From a checkpoint of a small transformer trained on Wikipedia.
Size: 10 layers, 9 heads of 64, MLP 1728 tanh GELU, vocabulary 8192, 38.3M parameters.
MLP neurons of a small language model. Each row is named by its layer, matrix (down: output weights) and neuron, and shows model dimensions 432-527. Each number is 200 + 40 x the weight over its row's rms, rounded and kept within 0 to 999.
A block is one neuron, or neurons of one layer that tend to fire together. Before each block is what it responds to, as a language model described it from the Wikipedia text at the highest values.

Word-initial letter F
L7.down299,130,201,199,257,265,147,208,213,152,224,214,210,208,150,153,174,242,219,204,182,201,131,275,270,257,205,182,248,108,199,176,210,220,141,182,147,172,201,270,238,209,227,179,235,248,179,250,271,156,197,192,160,170,161,207,182,165,217,209,146,211,236,208,154,135,260,195,123,197,206,144,211,181,236,234,207,158,168,173,182,191,195,242,255,139,157,186,247,229,239,156,167,209,208,219,134
L7.down377,159,201,195,216,178,237,197,203,247,231,228,149,188,142,154,174,180,232,254,235,192,250,194,248,175,149,161,257,192,190,155,170,199,165,217,199,226,257,260,290,251,154,216,212,228,229,213,220,174,171,222,203,220,184,199,168,167,177,148,138,284,85,255,188,207,191,199,145,205,284,142,171,146,185,185,263,204,174,208,288,227,166,145,235,205,191,150,146,165,271,233,218,231,274,225,232
L7.down390,187,196,161,184,223,184,142,297,225,98,212,210,208,162,194,226,224,150,172,134,182,208,179,134,145,232,165,274,137,221,177,143,134,225,191,214,186,253,228,152,210,200,205,216,206,177,243,174,118,260,162,261,189,230,294,224,229,178,253,166,91,171,195,118,227,155,161,343,248,226,241,217,286,222,167,221,205,199,152,250,171,180,241,249,177,211,191,222,253,238,161,181,266,189,223,203
L7.down1105,269,206,227,213,200,143,188,139,135,116,175,195,157,214,232,216,210,302,228,134,146,211,196,156,133,212,159,213,192,207,204,207,167,210,195,190,245,260,247,242,235,192,297,195,187,204,167,202,223,212,281,263,165,109,231,272,211,179,190,196,226,162,227,175,244,299,224,209,221,227,199,226,175,186,244,197,176,167,303,180,218,196,98,193,185,232,197,195,77,226,188,215,210,140,181,225
L7.down1143,151,202,169,222,120,211,151,255,151,142,222,212,249,188,215,185,189,216,244,253,147,238,177,146,205,180,190,195,93,141,178,161,234,149,152,195,203,227,210,229,210,178,259,178,198,228,195,144,184,203,240,225,263,203,221,197,202,195,209,253,172,190,142,196,148,204,186,281,212,187,189,260,163,252,193,209,256,243,206,178,248,221,147,222,217,224,240,238,181,210,142,266,192,208,200,257
L7.down1229,187,174,206,159,217,143,175,282,232,185,180,216,146,158,231,185,189,256,206,129,224,236,183,196,280,233,158,141,180,190,189,242,286,210,231,202,237,304,134,231,249,204,203,164,241,266,179,192,228,172,231,220,302,313,258,269,107,213,230,182,198,167,265,187,212,210,253,176,146,206,147,273,211,185,100,175,210,171,175,199,201,194,271,140,161,231,189,269,209,240,125,283,316,202,212,159
L7.down1233,207,256,233,183,251,295,257,218,175,185,247,220,177,144,177,157,194,173,196,198,106,160,223,182,244,256,169,203,180,166,219,276,214,273,233,215,278,149,253,198,205,172,211,202,125,220,189,172,216,138,204,113,181,261,233,107,235,204,288,189,168,178,153,167,225,264,122,214,197,233,230,272,261,212,195,218,195,287,299,135,260,158,172,176,198,186,196,198,195,243,162,134,179,178,223,214
L7.down1580,219,137,175,240,233,224,283,178,267,219,193,224,201,239,205,200,231,227,194,199,149,173,162,185,188,212,219,146,182,189,201,185,201,197,216,168,123,173,196,186,217,239,170,190,112,212,222,211,234,176,174,155,282,227,178,241,224,270,193,176,110,173,205,249,255,248,197,157,151,239,154,134,194,186,268,216,251,216,139,278,269,248,200,226,186,215,317,189,208,160,162,193,234,201,187,215

Passive past participles
L4.down12,178,195,266,141,143,213,177,185,243,201,204,201,309,200,160,226,238,191,196,196,208,178,169,197,165,207,231,93,178,194,215,152,215,186,208,233,214,285,239,212,165,230,202,209,178,136,157,212,160,259,111,194,169,162,129,144,181,188,200,281,160,121,193,173,218,116,171,163,141,182,177,212,194,154,186,239,284,179,165,262,232,202,269,229,194,213,147,137,194,151,159,186,238,183,195,215
L4.down1203,168,246,252,170,201,191,153,158,219,210,209,267,224,174,241,180,251,151,154,185,188,191,186,223,214,230,215,105,225,191,177,216,179,278,85,137,163,271,214,228,103,180,225,255,159,203,257,143,180,208,218,178,183,249,185,177,129,216,177,171,190,206,149,155,155,158,187,185,149,189,138,176,256,244,217,183,263,176,161,197,144,273,248,167,198,242,166,247,187,239,148,185,191,228,118,197

Clause-ending comma after events
L7.down273,171,236,253,214,186,144,230,194,218,49,196,221,181,226,178,207,232,213,226,224,210,285,232,203,138,120,136,261,227,244,216,234,221,123,155,221,204,181,204,152,193,129,316,216,175,213,162,170,234,168,145,218,214,126,197,261,225,208,213,202,250,184,195,258,230,188,216,233,205,207,223,225,162,278,174,263,165,206,205,218,181,168,243,208,265,270,203,247,227,214,186,177,182,203,271,176
L7.down716,126,227,230,196,169,264,179,211,199,221,187,244,170,209,231,205,217,187,154,204,208,207,219,124,231,85,178,228,200,235,184,195,255,219,195,176,192,254,218,181,160,243,213,170,217,172,195,245,215,175,162,188,209,179,239,196,240,223,181,179,177,148,186,226,175,170,224,170,244,186,284,240,237,216,248,257,160,183,174,219,212,140,129,215,220,137,273,218,200,163,227,250,227,202,199,200
L7.down937,197,132,147,175,208,220,199,211,251,154,228,171,212,219,203,201,153,186,274,241,130,208,150,267,205,230,233,166,118,229,112,198,153,199,213,192,188,237,180,234,248,158,237,180,199,265,177,211,195,247,99,217,179,151,214,257,217,215,262,217,309,180,189,206,247,169,196,198,211,129,251,229,167,182,239,197,224,238,250,163,141,161,153,224,227,214,237,186,211,196,205,184,169,196,249,153
L7.down1144,200,229,235,165,227,224,99,201,239,201,197,151,184,244,245,184,203,249,239,227,183,190,207,175,285,149,246,160,186,196,182,293,175,264,213,175,154,206,147,185,230,236,163,236,149,133,232,268,210,152,230,217,174,165,191,278,217,128,182,231,163,261,127,253,222,209,266,233,267,173,241,184,259,158,159,133,214,139,282,194,178,221,157,206,161,112,223,213,142,228,208,136,159,105,217,217
L7.down1268,199,116,185,225,215,225,185,214,178,249,230,238,268,187,206,227,172,277,236,208,183,205,184,212,233,224,167,218,190,232,234,205,258,183,196,185,189,201,186,224,214,189,201,202,194,224,242,234,147,185,246,214,201,168,185,285,199,213,172,214,249,207,166,269,192,241,135,198,232,196,159,203,278,180,200,204,89,136,188,229,238,175,123,126,186,161,251,177,293,196,165,266,178,192,212,143
L7.down1370,174,208,217,202,180,159,220,193,164,167,205,213,140,218,230,254,168,253,185,183,179,188,127,184,197,170,196,231,214,237,220,173,168,230,231,146,196,177,225,227,216,199,172,157,170,202,183,194,112,207,207,161,145,218,208,261,147,242,202,221,268,210,220,240,258,165,206,226,207,218,219,186,169,221,196,162,216,242,145,137,128,242,213,228,293,239,202,146,238,212,198,255,174,223,195,242
L7.down1407,248,175,233,256,187,262,207,169,157,188,130,178,149,216,214,187,189,189,171,154,165,172,218,158,171,262,282,181,217,174,209,161,161,262,227,208,153,209,180,171,250,150,151,189,212,183,228,183,159,177,156,241,208,140,215,258,160,200,219,240,155,224,216,183,213,219,193,261,95,186,263,242,195,239,253,173,177,184,124,188,193,243,265,220,279,241,226,96,184,179,148,170,225,189,210,211
L7.down1590,127,177,233,285,206,150,166,127,203,186,218,190,248,108,169,177,193,238,231,176,209,269,213,196,218,170,137,214,222,268,271,169,264,174,238,121,205,201,282,237,221,234,195,237,151,171,213,235,200,114,183,219,225,220,255,156,233,145,229,112,197,177,210,214,215,254,196,247,189,143,188,115,174,221,185,225,276,163,231,177,222,220,260,222,165,237,191,135,155,227,163,218,142,198,176,239

Predicate end before complement
L6.down1463,153,182,130,201,152,184,139,215,252,194,280,225,291,194,215,227,213,119,208,267,195,151,156,199,190,167,145,170,162,264,246,191,207,160,173,269,162,169,164,194,182,176,254,118,245,184,162,223,171,192,234,235,187,250,140,195,129,203,182,167,266,194,240,237,210,268,154,215,236,145,264,190,253,269,190,240,200,169,283,123,215,222,178,280,214,190,203,202,145,186,203,231,212,190,188,152
L6.down1626,133,190,270,103,176,122,228,191,130,197,276,116,247,180,210,187,203,179,220,202,217,157,228,141,168,237,147,114,243,251,217,196,264,205,136,191,159,150,138,253,168,175,183,178,236,247,169,174,213,219,236,166,253,247,194,246,194,249,273,172,210,202,182,283,218,300,166,121,166,199,206,238,238,180,253,226,212,246,209,192,202,235,195,144,245,228,257,234,168,225,168,212,185,227,174,225
L6.down1627,209,211,249,201,182,201,159,167,186,220,191,193,155,266,174,160,298,199,228,194,224,226,151,189,247,176,197,194,209,180,256,222,159,217,201,215,163,279,198,224,228,277,265,186,199,202,173,200,250,177,159,183,136,150,170,194,258,220,249,191,228,211,153,202,176,154,203,187,138,201,210,228,157,323,184,198,211,218,198,145,255,216,189,230,188,179,167,141,174,155,218,238,261,120,198,196
L6.down1691,153,175,182,220,219,240,187,204,226,205,152,177,168,197,187,251,207,248,151,174,202,131,174,209,157,154,160,157,137,189,223,217,111,130,198,196,162,236,157,189,204,214,241,152,213,193,211,153,178,147,166,198,201,156,198,181,225,258,199,177,193,157,188,156,209,133,184,222,149,253,142,212,179,204,231,240,215,197,257,165,181,177,195,182,157,154,197,132,168,183,235,188,275,145,153,164

Clause-ending comma
L4.down141,209,215,202,180,227,146,199,211,113,186,225,262,257,264,216,183,162,186,242,182,213,183,229,257,189,150,287,167,210,150,228,157,152,187,161,150,203,208,256,236,127,176,207,200,235,164,198,145,111,238,190,197,204,201,159,117,147,210,232,226,216,233,192,150,235,214,199,196,190,164,211,210,169,208,231,185,229,193,220,187,126,157,207,183,141,188,193,236,188,240,203,283,227,179,173,185
L4.down1133,176,231,173,156,144,185,210,211,283,103,148,171,255,72,224,204,246,93,229,243,197,193,209,232,237,154,260,223,218,185,193,201,170,182,161,157,194,188,226,220,240,195,148,201,205,100,197,173,124,269,216,198,251,201,183,144,160,206,200,202,221,192,249,130,217,182,243,101,203,207,132,269,186,185,237,217,231,178,147,290,226,155,186,220,195,205,190,197,196,136,218,249,215,192,212,240

Mid-sentence continuation commas
L6.down57,213,171,197,200,197,220,135,167,195,135,212,194,154,176,216,217,252,224,149,171,152,195,218,152,210,258,168,206,165,207,223,204,259,143,195,137,251,197,264,215,159,153,247,215,224,218,207,235,118,151,217,116,173,205,266,161,131,199,263,238,212,180,180,205,172,190,156,190,224,185,168,180,150,142,239,165,204,122,217,226,133,248,203,226,216,213,180,60,151,234,227,239,221,161,192,241
L6.down376,163,175,210,249,263,160,189,221,157,198,179,214,206,168,128,175,206,194,175,209,252,232,255,205,229,231,208,278,243,253,199,157,201,184,246,152,121,173,147,199,181,184,113,223,153,289,212,173,238,218,148,119,135,207,242,252,235,204,165,257,211,130,235,289,220,191,217,213,169,109,235,251,162,195,183,190,136,221,213,121,179,164,194,203,175,232,201,170,170,253,178,177,142,113,228,186
L6.down1119,249,144,187,105,250,201,165,199,198,237,216,225,176,162,234,148,158,141,164,216,241,218,232,237,207,157,172,217,206,157,208,181,170,281,199,227,193,256,218,247,171,194,231,199,196,221,134,231,148,244,127,201,176,255,218,214,124,196,190,189,170,194,197,224,166,128,267,214,109,141,209,174,165,248,220,280,107,211,137,222,155,194,188,255,209,210,145,177,191,253,242,200,202,206,201,273
L6.down1563,222,164,164,192,168,189,249,211,180,181,180,165,196,204,200,181,258,169,116,208,215,192,252,158,223,155,229,191,185,234,184,145,162,254,249,192,152,241,177,225,243,176,258,202,180,150,198,274,181,179,157,156,194,215,233,161,171,261,243,198,205,174,175,167,195,183,142,234,217,207,210,206,151,241,285,243,242,231,230,242,248,199,163,274,215,184,225,148,181,230,245,218,203,253,192,245

Word-initial F fragment
L6.down536,173,230,262,236,171,215,203,185,213,215,150,195,184,166,155,239,240,161,237,247,200,183,105,210,234,101,207,184,156,160,189,218,214,232,246,191,227,210,167,229,136,200,163,198,220,210,223,227,180,166,195,227,191,133,233,169,255,138,224,255,251,273,168,222,169,226,229,173,270,228,221,212,258,113,197,198,212,205,225,176,198,202,237,211,215,165,245,245,210,315,181,227,223,284,212,181
L6.down1001,188,204,164,263,196,211,256,168,202,249,275,236,190,237,210,215,202,208,191,172,216,206,191,152,205,165,136,157,218,180,176,145,155,200,207,261,195,184,192,207,193,168,278,160,248,186,217,200,150,240,197,157,215,149,187,222,165,148,225,180,194,166,222,220,237,243,153,195,247,201,230,223,147,185,202,205,255,172,233,148,157,205,157,171,195,197,274,185,224,212,106,217,222,175,249,131
L6.down1255,147,211,216,235,238,230,190,122,199,180,238,160,159,260,203,226,219,202,158,170,100,201,206,179,189,211,218,214,220,127,206,158,241,191,186,227,212,269,233,243,192,242,247,255,208,201,227,154,186,183,201,183,198,233,198,203,176,185,118,154,235,165,204,210,307,168,185,157,159,213,252,162,275,286,158,194,195,134,267,166,213,182,222,238,158,231,185,131,173,233,242,197,236,245,196,203
L6.down1619,180,233,152,210,168,221,192,200,176,221,184,186,217,215,240,241,166,254,216,198,144,202,225,232,162,165,186,177,243,264,215,208,177,253,233,239,203,236,179,237,222,185,213,220,186,207,238,227,153,235,201,242,280,145,222,150,137,228,173,275,163,138,265,281,183,236,241,224,188,262,201,179,155,212,222,278,181,260,184,159,145,169,199,209,187,124,204,221,217,248,155,168,240,213,222,163

Verb stems before inflection
L6.down667,221,138,171,212,211,223,282,271,241,230,169,190,115,259,172,155,195,142,157,111,241,239,233,192,246,208,165,191,142,138,202,229,196,209,156,189,178,258,216,234,259,232,196,178,212,226,203,166,264,204,239,226,233,272,182,209,167,237,193,210,209,149,215,192,197,219,212,168,218,154,149,148,190,225,242,159,227,212,158,151,204,221,157,166,252,213,241,251,212,136,243,183,142,249,157,252
L6.down688,133,228,221,180,127,134,143,160,184,189,239,184,230,247,169,191,269,180,277,228,178,243,200,169,206,198,133,186,152,232,219,197,232,249,207,203,247,155,169,217,198,191,185,255,106,161,228,185,155,240,253,260,191,228,232,178,219,112,134,154,223,202,211,178,268,248,224,156,226,222,236,165,167,265,174,113,265,264,174,190,176,231,201,200,146,207,169,101,184,212,181,284,265,133,259,286
L6.down1187,190,177,172,195,181,196,152,244,223,208,171,168,198,183,203,151,154,142,175,161,231,212,228,200,235,147,178,217,78,202,224,179,130,206,208,292,208,181,230,198,165,256,214,180,207,192,163,199,152,184,192,268,155,169,246,233,225,187,226,206,266,133,214,227,191,248,169,175,218,153,261,181,209,151,285,177,173,217,189,199,335,193,219,212,206,243,90,192,280,184,208,264,251,95,282,247
L6.down1580,133,232,224,147,194,234,166,192,166,247,213,208,241,230,138,202,202,257,235,220,176,230,226,287,261,211,190,253,236,222,201,164,183,185,237,234,248,243,255,215,272,224,136,209,181,178,253,260,255,186,197,206,147,239,197,176,253,233,196,200,225,312,223,229,176,220,213,249,121,184,201,134,165,294,219,97,218,260,174,225,199,117,125,145,214,230,162,244,159,218,177,197,273,103,232,236

Verb stem fragments
L7.down304,200,263,203,218,170,245,199,285,163,205,162,225,152,163,193,212,177,125,275,208,215,239,107,214,148,152,268,146,178,191,212,272,177,235,176,194,231,171,185,148,181,141,157,178,176,188,152,220,167,223,244,236,228,213,172,175,149,253,167,207,189,223,241,243,197,218,188,214,162,269,122,205,240,236,180,231,200,240,194,233,159,193,174,171,167,255,271,224,206,182,196,220,175,221,128,167
L7.down315,252,271,248,187,225,206,264,283,224,228,181,164,187,185,234,270,255,243,209,178,207,227,209,176,164,128,193,147,244,189,199,187,210,174,157,179,183,161,182,181,208,131,160,308,175,198,192,222,220,206,222,234,247,243,246,221,201,147,224,246,210,137,227,225,196,245,293,230,183,149,264,166,167,167,169,186,235,148,204,176,200,151,120,206,187,177,161,162,183,201,200,250,192,121,104,145
L7.down391,220,231,260,174,201,214,180,279,248,239,246,194,169,163,155,194,173,166,188,211,180,161,282,185,156,175,183,197,155,234,128,219,253,260,159,193,186,203,215,255,176,126,207,152,154,136,201,150,231,168,195,179,246,167,110,172,202,216,227,249,153,215,207,166,231,145,233,260,215,227,104,187,136,219,147,253,228,111,168,190,208,170,234,186,248,160,232,179,210,251,120,180,180,186,178,150
L7.down517,170,182,238,130,154,156,226,208,135,268,312,203,164,175,197,173,202,177,186,164,152,157,278,135,263,275,205,179,170,89,231,185,220,173,208,276,185,218,206,211,174,234,234,248,151,192,161,206,177,165,182,179,207,196,238,127,193,114,227,167,180,202,166,186,198,214,193,214,182,160,157,194,251,232,121,233,168,148,211,210,135,201,276,205,197,181,202,174,204,228,183,201,202,207,185,226
L7.down929,220,238,222,168,226,127,234,163,133,201,184,256,138,138,174,192,264,225,203,169,207,179,169,188,145,221,206,112,220,202,176,205,252,221,178,238,176,225,171,153,239,213,228,220,242,276,203,148,176,251,161,152,144,160,167,202,278,224,195,224,226,157,209,224,237,161,206,180,155,232,214,202,229,195,203,239,224,262,228,165,206,210,259,187,189,199,303,236,282,191,206,186,251,197,158,249
L7.down962,239,249,208,130,255,319,144,236,181,236,284,169,146,162,216,121,204,164,203,221,244,237,232,203,222,260,169,143,190,167,217,222,167,228,216,136,211,291,291,198,204,212,144,196,166,184,126,234,225,222,159,206,120,195,195,259,189,207,184,165,186,211,256,195,189,151,168,170,209,212,223,215,203,196,268,251,219,227,202,278,208,192,199,159,198,197,199,160,249,208,306,196,203,225,173,229
L7.down1297,232,162,139,162,214,163,243,236,144,178,234,163,158,153,149,209,217,264,233,217,185,184,207,204,116,218,211,235,153,121,223,189,243,206,242,188,161,232,202,183,183,216,152,228,160,234,227,251,218,211,213,219,225,153,208,170,157,210,145,234,233,218,218,181,111,138,170,233,202,223,199,229,187,104,226,231,189,236,222,187,165,208,157,220,168,189,207,149,171,308,223,242,267,175,153,177
L7.down1550,265,282,157,192,162,206,195,209,173,239,169,125,234,226,258,189,211,197,265,220,228,225,146,153,249,184,236,142,251,197,136,99,158,224,194,228,266,219,269,239,312,192,145,157,181,169,168,186,214,213,184,202,198,244,160,93,155,245,241,204,136,156,259,258,216,164,262,218,195,217,195,203,200,179,174,250,134,162,181,187,153,201,233,195,241,192,185,240,280,211,167,170,259,161,231,159

Verb-phrase final pieces
L7.down16,215,174,210,213,257,224,139,215,212,124,184,167,240,186,234,213,203,189,209,126,228,201,162,147,200,133,205,186,205,152,221,155,252,225,189,227,193,198,148,210,170,178,237,223,222,314,203,196,191,222,220,191,225,244,179,129,239,214,218,241,218,190,208,216,140,153,222,239,194,176,184,178,273,230,185,179,141,106,159,188,111,199,224,120,191,152,206,214,208,212,154,173,165,257,245,210
L7.down179,193,213,238,252,182,177,209,190,277,175,209,229,226,137,258,189,221,217,178,226,254,229,115,188,201,186,161,174,216,242,193,242,162,192,158,161,219,227,224,185,170,223,239,238,226,192,181,235,229,148,202,194,206,124,152,199,178,256,143,224,194,278,124,266,204,181,228,148,205,184,165,219,220,226,151,124,257,195,242,222,219,164,228,227,167,206,199,112,226,204,202,273,205,191,211,239
L7.down595,233,223,253,202,226,242,204,259,262,167,193,152,144,240,221,188,233,150,202,158,217,248,209,181,176,158,147,126,252,212,99,217,276,238,233,220,183,131,161,187,236,282,123,185,236,237,191,187,185,158,209,189,256,242,228,148,208,153,176,141,236,189,220,219,167,276,165,177,165,179,148,215,238,245,252,222,166,218,223,213,232,143,225,242,221,192,152,117,176,251,78,174,184,241,235,187
L7.down764,192,182,219,171,192,179,247,283,211,159,251,289,200,150,230,199,277,195,237,295,297,140,185,178,206,205,165,270,166,222,227,241,203,200,195,225,198,192,215,218,205,168,264,159,247,187,172,190,230,226,183,201,236,199,234,229,199,209,200,174,186,226,218,187,230,227,219,160,237,187,267,221,209,203,238,190,215,147,170,212,290,257,200,229,219,206,166,183,184,236,291,245,167,115,242,201
L7.down818,195,251,170,165,183,226,241,193,217,136,224,234,257,190,184,286,230,239,164,193,251,206,201,127,198,170,305,235,195,150,247,221,190,179,205,171,225,214,162,212,251,174,286,212,200,233,174,177,220,187,208,245,164,259,228,263,162,196,153,213,225,106,226,235,184,127,187,217,199,149,257,203,161,151,279,215,192,69,217,264,241,163,254,130,180,192,252,224,189,256,229,197,211,221,282,196
L7.down1124,174,216,188,196,133,274,163,252,180,240,215,169,157,167,206,151,187,153,174,198,244,233,156,215,262,220,186,196,254,202,219,234,221,163,188,234,104,218,195,201,252,209,222,208,165,249,182,175,189,226,273,227,225,272,160,213,156,170,212,122,195,152,182,288,205,187,245,179,202,198,232,191,218,152,256,211,232,208,248,138,218,262,201,192,187,188,179,185,224,204,199,161,209,127,113,225
L7.down1415,152,213,229,147,204,193,221,159,137,251,225,222,246,195,172,196,227,186,163,171,245,189,163,254,236,143,196,280,224,207,210,165,275,199,209,239,212,174,154,163,143,209,228,163,218,179,165,168,174,150,249,175,286,217,161,140,185,136,233,163,200,178,230,133,222,218,180,130,183,196,216,219,167,136,239,191,289,247,196,250,229,247,179,242,228,177,227,257,240,207,167,174,314,136,189,200
L7.down1680,228,145,273,292,171,259,137,218,236,159,212,117,234,187,241,127,171,249,143,220,206,210,100,191,146,196,224,152,230,260,206,197,210,244,110,163,220,256,169,148,229,222,183,183,216,170,201,233,221,198,170,179,183,213,268,223,162,258,190,155,321,191,193,194,242,184,210,225,179,209,208,191,227,166,137,156,206,207,168,251,180,233,147,186,223,174,172,171,153,180,225,248,198,208,253,239

Word-initial letter fragments
L4.down155,118,227,180,194,155,246,193,147,232,211,158,218,228,208,201,156,276,212,258,240,172,145,209,231,220,219,194,226,121,200,205,234,188,225,170,162,158,196,250,166,228,224,290,196,262,205,234,224,207,233,304,221,209,108,187,191,148,194,212,216,185,227,181,180,255,227,186,267,222,195,157,190,260,179,167,212,208,211,199,202,173,172,218,199,174,136,212,245,194,228,136,172,218,205,265,209
L4.down780,179,195,151,219,158,161,230,211,210,173,207,234,188,191,185,241,173,211,232,162,174,262,194,156,188,115,268,152,181,153,161,180,211,283,214,250,168,209,208,181,123,207,223,221,200,294,189,191,240,221,180,201,222,272,273,159,191,95,207,125,164,196,165,186,225,235,197,255,158,264,170,221,282,205,183,140,279,205,182,247,247,153,263,231,145,210,135,222,101,213,193,204,85,227,302,246

Preposition "in"
L4.down892,164,179,135,244,214,152,225,230,225,162,174,208,158,196,146,205,245,126,186,184,154,198,141,173,247,158,208,232,137,184,181,276,269,170,150,219,181,204,228,163,182,194,214,165,190,209,244,181,177,226,206,196,209,249,218,157,226,128,209,186,238,264,142,214,243,173,189,223,285,195,190,186,204,171,174,223,190,161,198,161,142,202,274,175,134,264,234,206,132,171,207,283,126,241,240,253
L4.down1218,136,223,151,154,144,160,195,178,177,211,203,268,170,178,176,228,312,244,218,167,182,167,240,219,150,146,203,169,182,246,192,175,316,214,250,175,261,235,236,267,179,247,193,200,144,112,202,182,242,179,184,227,206,230,195,178,227,172,263,166,174,303,212,202,195,162,173,222,222,233,233,234,222,168,187,260,222,210,272,276,174,202,243,254,242,158,208,198,165,295,152,233,173,257,223,214